Weights of a small GPT-style language model, trained from scratch on English Wikipedia: a variant of Muon for these matrices.
MLP neurons of a small language model. Each row is named by its layer, matrix (up: input weights) and neuron, and shows model dimensions 0-191. Each number is 500 + 50 x the weight over its row's rms, rounded and kept within 0 to 999. Numbers have three digits each.
After each neuron's rows, "fires on" lists the tokens most often at its 100 highest values on Wikipedia text that the model never trained on; "fires after" lists the tokens most often just before its 100 highest values on Wikipedia text that the model never trained on. A number after a token or word is its count.

L7.up10:549577481514536503456549431531480544523438533538360444528522500514483437490523508524547487585521557488566480551528518480485450398532521459476468580464421529450559573472480439537454501438480477507422445521493563521446545581565492550494584565486431530402484422498448499518399552537468567455577499399504499471513478622455556461513473461545532488450524479521556522455469508420474430484448477537546549509633499385500451517558447594593475496510546461590500414548418560468516426484495550499485380491471496461470481577564499544443530543451483528542501475466465578600496521489405569503
fires on: "irst" 14, "ree" 10, "ur" 9, "ar" 7, "ail" 7, "n" 6
fires after: " F" 27, " f" 25, "p" 8, " comp" 6, "og" 6, " Soc" 5

L3.up147:486480457458458506515476541507414534509489428494510482507487460485604400504554553466469450457485584503469530506546526644445504495544567476549426388468498616450470498514446532513467608428515545500463593441527659500513534511426472415465570475482570551447458474400500494531486486542533587557567486412555456544550437490535549539553495458443509571403495563557453447515534501515486429501489446472515560540530524453459522570517510422415536558476598510450364543563541494390495471554473525527473479452482510489485570537502392519493476435467462451527524498552477485459470513486520446573
fires on: "a" 60, "e" 30, "or" 7
fires after: " f" 19, " l" 15, " F" 12, "ant" 10, "L" 9, "F" 8

L12.up729:561455526476573471511499474476433512458496407520590484510456497486456436450498472503537509393628522540495461550493446550388510500470507516518575515457462563507436453613507495387506529541490472487530557423575530524531386494558519445513512529534522560603619523575520340483509471457549501536421510401485559507592432505486543495464508554535425543540446546524444571528573523394484471562475507543490467550572418490452549536486469476555490564520484444538494472525551443499492533479490394461545452505497533519524509567476616410555467472517506456450472513534470505455449486398592541464
fires on: " the" 28, "1" 26, " his" 9, " " 8, " and" 7, "9" 6
fires after: " " 37, " of" 11, " to" 7, " |" 5

L5.up222:480489461544498509506536544531462494490461555479554497565444506589450469438612519431402512532499569474449420486561573442538564418497576513577580548407528579452488437481464564460436599538443481556431563450554541594480430455437490482617497429470503489476519528496582486490514537470509582495471532473481462555531455565445527529546508526455428552446529559541473558509479509490558478572514402438486522441551537491502445538456394544461430469501465544502456479502504456429516561527386461495535478468543532617496463525557396577539518484525513465491527574562426488543459506431593504609
fires on: "or" 23, "ud" 21, "our" 15, "em" 13, "ah" 7, "ollow" 5
fires after: " j" 18, " J" 13, "F" 12, " f" 12, " F" 9, " B" 9

L7.up216:512559489543517510484416508511489574525448473508556482551520482550487365518511498515514452525458570498536527501534462452497412475575504525483450447411434465543467576534558595457557401519498500457484512531520478484511549493543504481395588494566490478561519428436538434544553447513363442479560519526538474453463574441474489539560475503495597422462481507441562587469447452461495538557500546537445569473447442549552471415528530487542465465477584505477533539503424477565504454516503562489515396503575476417528463417540484546508484410502487598483557593442440569414436495433601618558
fires on: "ic" 16, "or" 16, "er" 10, "an" 7, "on" 7, "ut" 6
fires after: "it" 17, "rit" 11, " charact" 8, " comp" 6, "ass" 5, " up" 4

L3.up136:521488488490527590464543479577495498555565496552556444481512464420585445515452498413466495502475533495519531505538536370412435493480476526415483498495476644442482492439500384509496506462466494523509542490602502525535500541493522445567507520528432514494553552532415427553543422389459444542412579551534489526465537578522457511502564558472504487572570479454420452461487508455641490471532560411467559491518448459462467521458454465517521553484512438438491489465537526463580631534484480440621630539471498569420540488536489484437508468517564566493554463458468492603525521539432493510
fires on: "ar" 51, "'" 14, "it" 9, "in" 4, " char" 4, "il" 4
fires after: " w" 19, " b" 12, " W" 11, " he" 10, "B" 5

L3.up379:457499404460485570462575500449473586497445502500570535500430561539550387512517452510521497493556527413476456501526563617513531458501598573575395512451435521512436530557490572481505510390491605509549509492521550557479476440437487460522474480491552455442397408522483531595438441498489597460466513514488489489516537516547562473515502453500454580428446509596497516452505491473528447487521521452418484550462558393530479452470501483485498505469523535492404401458542476503454538514576569453510527493449557531499454516606561502611495548442487532485570456454524533461583473452427368421
fires on: "In" 25, " In" 24, "in" 23, "or" 7
fires after: " F" 20, "F" 13, ".\n\n" 9, "-" 6, " |" 5, "f" 5

L8.up164:551526517529506362431442493510445435504503393432545469497448461528487559550398644527578536562549481349591408560515457432484534535448440386372554494502504428435493517626503523466486521514583565488467538548551457439506430496466471479542529495442451493485541518491479542484469497555433504563503536564531448430491432595491526447503521453526513415419384502559480495476467518512433512527482559512490522460577486544543565505544546522504497485448518489525535542466532532484518536557570525491492529500460476538459564589513576458529489455538385491466466498504578508411557511508522438539
fires on: "1" 21, "2" 16, "4" 13, "7" 12, "6" 12, "0" 8
fires after: "." 84, "4" 4

L8.up600:540511507407547424594539401424479519501483499456473519512569437402539525506489531422494471475510451473547588495511489460480501473436565506427563558468491524473535462540632405377440514512497595575524513528525481470525437554480486477552521506550595492511465482519498560532522551656507604580584376531473481443440500481539612463516463474484455517522499457476494480460482495488526548566575488522455575465473464420585555537523478461513479490454521539574452467414417456523456488617477462519481480498449495543429495446492590477569421512489483540503542478549554444542522410532447589464
fires on: "ar" 24, "very" 18, "ad" 7, "ow" 6, "ip" 5, "on" 5
fires after: " G" 17, " e" 15, " De" 10, " L" 6, " le" 6

L10.up632:536514555638531397481469509460535439469524417360493442521456559478488515560499534561476526420415573461523493566487465481529524492446518463579482460473632559408432583511460436445481482556569472499508479572478583497410466508549457461539486454443414563493468502517469463516550479547427510620507471631488520522521530562495528417453506526584449519487468536506467462501457433517489552548431510626536347493520512560485610514536515517377526510526499482497488503530458547547505590491559570546475491518407463526454488508468537476518503463492485496481502542514439487410517522576502442471
fires on: "0" 27, "2" 12, "6" 9, "5" 8, "7" 8, "en" 7
fires after: "1" 23, " " 20, "2" 9, "6" 6, "0" 6, "4" 5

L5.up637:366526436537594525491512370527579432382470541507524421436469472489456458536473515523557489560583606533561381553494436490589477417502597530500559563549523528536519519476497540384548454442450490526493583604526500572478501487483583525482490507461424501427462469518422456494573491474419548463498455505514486429403524493516571483503535471483531516448537448436493525500549535535429434486517523457492516477484512424450451520515472536539473396586442535472532490541516519519464469578513514580506472518508572556391560558545493496416426481507611470576489531525416534529435494481493496482
fires on: "ur" 50, "ree" 35, "ut" 9
fires after: " F" 18, " G" 13, " T" 13, " f" 12, " S" 9, " H" 6

L7.up303:482508518546505445480476481567478446542519502479538476541403416605487535488525446490434506503438597504507523465494664553497524487506517512509502488526587451496615516458425457634446569432469447615445483513553537560549404536564508520478523524427456614436451510459424483538495504584535456580459515490495504462569437593466497488398437444470470567462560515513451535499513500512530464470443497489473537550568508511494518592408451502393499423443441437544446574507602431483522558478578550496529455491437448556485567503506434438534480484490551454477423549547443484514553477444481501502
fires on: "ed" 36, "el" 15, "im" 6, "ol" 6, "e" 5
fires after: " f" 22, " F" 13, " Sw" 9, "e" 7, "w" 6, "ch" 6

L5.up698:473481465513436506516473531522477493493494539500489426507549513507544516614492592532446483555531580529531466527520468478599461477571546425521490519614474562517538509452534545498496516595455429507446509503448565537416513475503505485482418485490492472486435494547533520523579486468502578524567489525482501469516489551464433495490508498380554455451584488473526565525349526457423573401562463407502392487518506523479540397480483484461496507453498433557463560462539516523458524529587557498522417413502525537462518565605487565473391384414534494570483389379390489452547487448491460527
fires on: "ree" 30, "ro" 20, "ee" 12, "ount" 7, "ce" 6
fires after: " w" 24, " f" 18, " F" 11, " G" 6

L7.up410:471548485484463523482420490482478466457467442512484394517508534524544361467439594526529435433471598405493520527547528498438527443503507542554538544546422525472576524500445532596474474529403578551516521587623476490458564565435441506505559429594478441515551439475467512501522471592465469471503481511552562532529547454479425523504472519471438488447595517432547528501538465448478537449385558444536466506513563414605475484550465503521460505502512436507484518555489510447503420530475561440447486545480490529625589480397506553597477559544490566470459589431496547541445554457478462462
fires on: "s" 24, "or" 14, "an" 10, "our" 8, "on" 6
fires after: " Lab" 16, "eb" 12, " comp" 11, "pp" 6, " ob" 4, "H" 4

L3.up363:443422561509470448464532473562530492576492571467464441498546503538573494509463412576462463481399459462491540530546520426557472598449438490547521534386530569491577493527515561446492502505494498463546454434491531490517445492467522518566474502396381451529480454559517517582547410534517462501445519480444456542549527560527507534479588450428430499575600499451476504489494398543561589503498433524534464425479594505526481449579509543532505590484442433381591505497482498570515615469463409455495552535538417507499519509468431441534492487514524494455450423540509558606578535418462514493
fires on: "e" 13, "n" 10, "ar" 10, "ay" 9, "attle" 9
fires after: " w" 35, " W" 32, "A" 10, " B" 8, "W" 5, " b" 5

L3.up219:455469578566571551599428519505492521455428534554507465465438499535405503517454483499489451462465478519530640501525405590459503521459498439552561515468556420448439441482573447480551575460500473485564500547550487456482383364465503548526553502446510476485455530541520492503583507442421510496434443534513432534453516506621462559536475535526448520504547495444485443471549433492448528510541510578481459548480572489491529546521468459518579449464490493520420433528341514464461445562455495470601414460560499449541518511467531598528475596456520592496537512603400483479466506536522449493
fires on: "op" 29, "le" 23, "ag" 23, "ip" 11, "us" 8, "act" 4
fires after: " M" 14, "-" 12, " P" 9, " p" 9, " m" 8

L5.up451:543529455446479517464478550605405485526627478448518472545511481568413454522509568605539545457464506533533502462519473590491522515538502453498479471430489455534490454499384482396528479554469522568516569415495474562570492546575596572492569477479530472520535461527449536567501452487446432518472625413514528548502544564360473459484429502469593497575526436484552471526491523511445500527466525512476537427544506561542412533532499504435536446498526468537496496500486553558531482370513592445514494469473506516546587478395419460516511547489512454457535486465413483372436440506590484561
fires on: "rib" 20, "pl" 15, "r" 15, "m" 9, "ant" 8
fires after: " cont" 24, " ex" 12, " desc" 9, " Ex" 6, "p" 6

L5.up653:426516501438548521483595537488495517400470557434615521495497486505459472468516540548476540506546448486409506532506492571488438523481543540432481499468563573451473519476522508465430527612478447566459545483528507483588497452514533492495523540458479515419604543387509511558603462501477492509482521618502468478455469437493500470459453513505494494477593456423496536441439614498559435577526508525469452466417513620490518470432644527472475486442421522442500591466497451539473405481468510488561420501543439660556522553456404503518456551523548539501551466518457442490534552475393462517
fires on: "k" 27, "it" 22, "ee" 9, "ch" 7, "ar" 6
fires after: "es" 17, "os" 14, " U" 8, "us" 7, "ans" 7, " S" 5

L3.up432:469534494439481445582424383573453438599517495519517506404520505584515467556431513524571367471557546530444563477519565446525507466462462556497480510546500550599552489444480472467524501423503505555546563524597481554450541438527441575534562502538510591506475524483508475575488491466524435411463516541482483472552461494542538556514519480480488524370589452490385509444556518479406446529589539471560601521555458494460414491485584518426414434527457489582500636478592484492496465473537424445496499483564502564460500483526530485518484459482450496568511497474448556520452490534506456609
fires on: "y" 44, "el" 23, "ur" 12, "ell" 10, "ol" 4
fires after: " H" 36, " B" 31, " K" 12, "H" 7, " G" 6, " W" 4

L3.up553:538539432527527551510527530418491425423565463510440452503434463507477470406449512505568446431518525524553363578536488510462558510401598485499500427514493466598546474430542497576540545527538476547514518478455552482524411472462467542535469484451503558397469504484473506433426518465485510547562437432490576486456574481586504557548439458552511541505487529555480474540456549427508538462543470534536564441514507499491523453553454582415495570493452561449411495493472389468583456465591487502425480492577573467488526442416567614526455490501500550539547419520513515404465482586515500628
fires on: "ro" 27, "ost" 17, "est" 9, "ire" 8, "ill" 6, "rop" 5
fires after: " l" 22, " D" 19, " d" 13, " C" 12, " L" 7, "-" 7

L5.up445:497536360434495486493454483555584474554573576515540467462396436457545418600520518491496447428521526524446491509569471494452631492523431464570525526442479519513512482480479591512603574547506545461515493472528427546524419576505515485507508458421542456404571560459466514563486434424571542537566505485501466499478436500402554492598487417548545462408499500502482422466475568441521490590462435555512509425491492512511436551439478524491493462546593488495499493479556579514466525425513530545508486511576560457600569532482480487463534573357480552565484505600529531494471450442521519484
fires on: "pl" 17, "ec" 11, " January" 9, "r" 8, "em" 8, "v" 6
fires after: " F" 15, " ex" 14, " Pro" 6, " Ex" 5, " S" 5, "in" 5

L3.up343:556546504529543572567539497535439451539498487397475418490522470597597505440441522523501522440461604517527506450525530473523499541464509467487522500562517539582496556499489463425518471570425432485512532458478490425518395466418456490534468497496531511394560481592515546522528628540476474581549414473524468552481453563576553404545482596535432535490597555481466455553536463431463459560501464497453471515545584416455546464542510560414479549482506510510425524514402454549447511520471522439408446516474479415477527560468485481445466392558560487425440499494514453501534583455525567616
fires on: " Rec" 21, " La" 20, "a" 18, "'" 9, " rec" 8, "e" 6
fires after: " l" 23, "L" 15, "-" 7, " d" 7, " L" 6

L16.up754:440508511491534377554429429433450520500463533468542522463445489508496551565487579478491450506611471447449452536474430465564522482418478492492516512491576480519442577501498373537531489565506481503466445537432443449550458435587526497529488507556435500459542495525494479528449499517497579567553588557543509409562521479461597470457469462542494399468375560560520430549541457498491473494477514452543510635562528562565496438532493522540515439473450443487405495516556576470544521435467598553423511630494594482488530507433525467527504459576574488386471586482485514463502463572494479555
fires on: "3" 28, "4" 14, "5" 11, "2" 11
fires after: " " 40, "," 24, "." 17, "1" 12

L7.up753:502524469494568577575438459460443465582520535447525396438515470512507504469503471519581495466489466447447518564481505479344412570446510451515485493500471501529491567510486549534576410508415457504443461491371457453484546547522543473510500535444597496400430549504588601550499461464498355543527510478588476451539507603523463403469507526484435643602499474590475463564497506538529492428469516497525489457471507523448480492461477421504564590461449493436480485535530516509452437470498539498553538504432506489558507508524476544534576467499515502535477511591497454598486501607438591512
fires on: "-" 27, "s" 12, "." 11, "a" 11, "n" 8, "ed" 8
fires after: " al" 14, " An" 13, "r" 11, " R" 8, " All" 6, " Cl" 5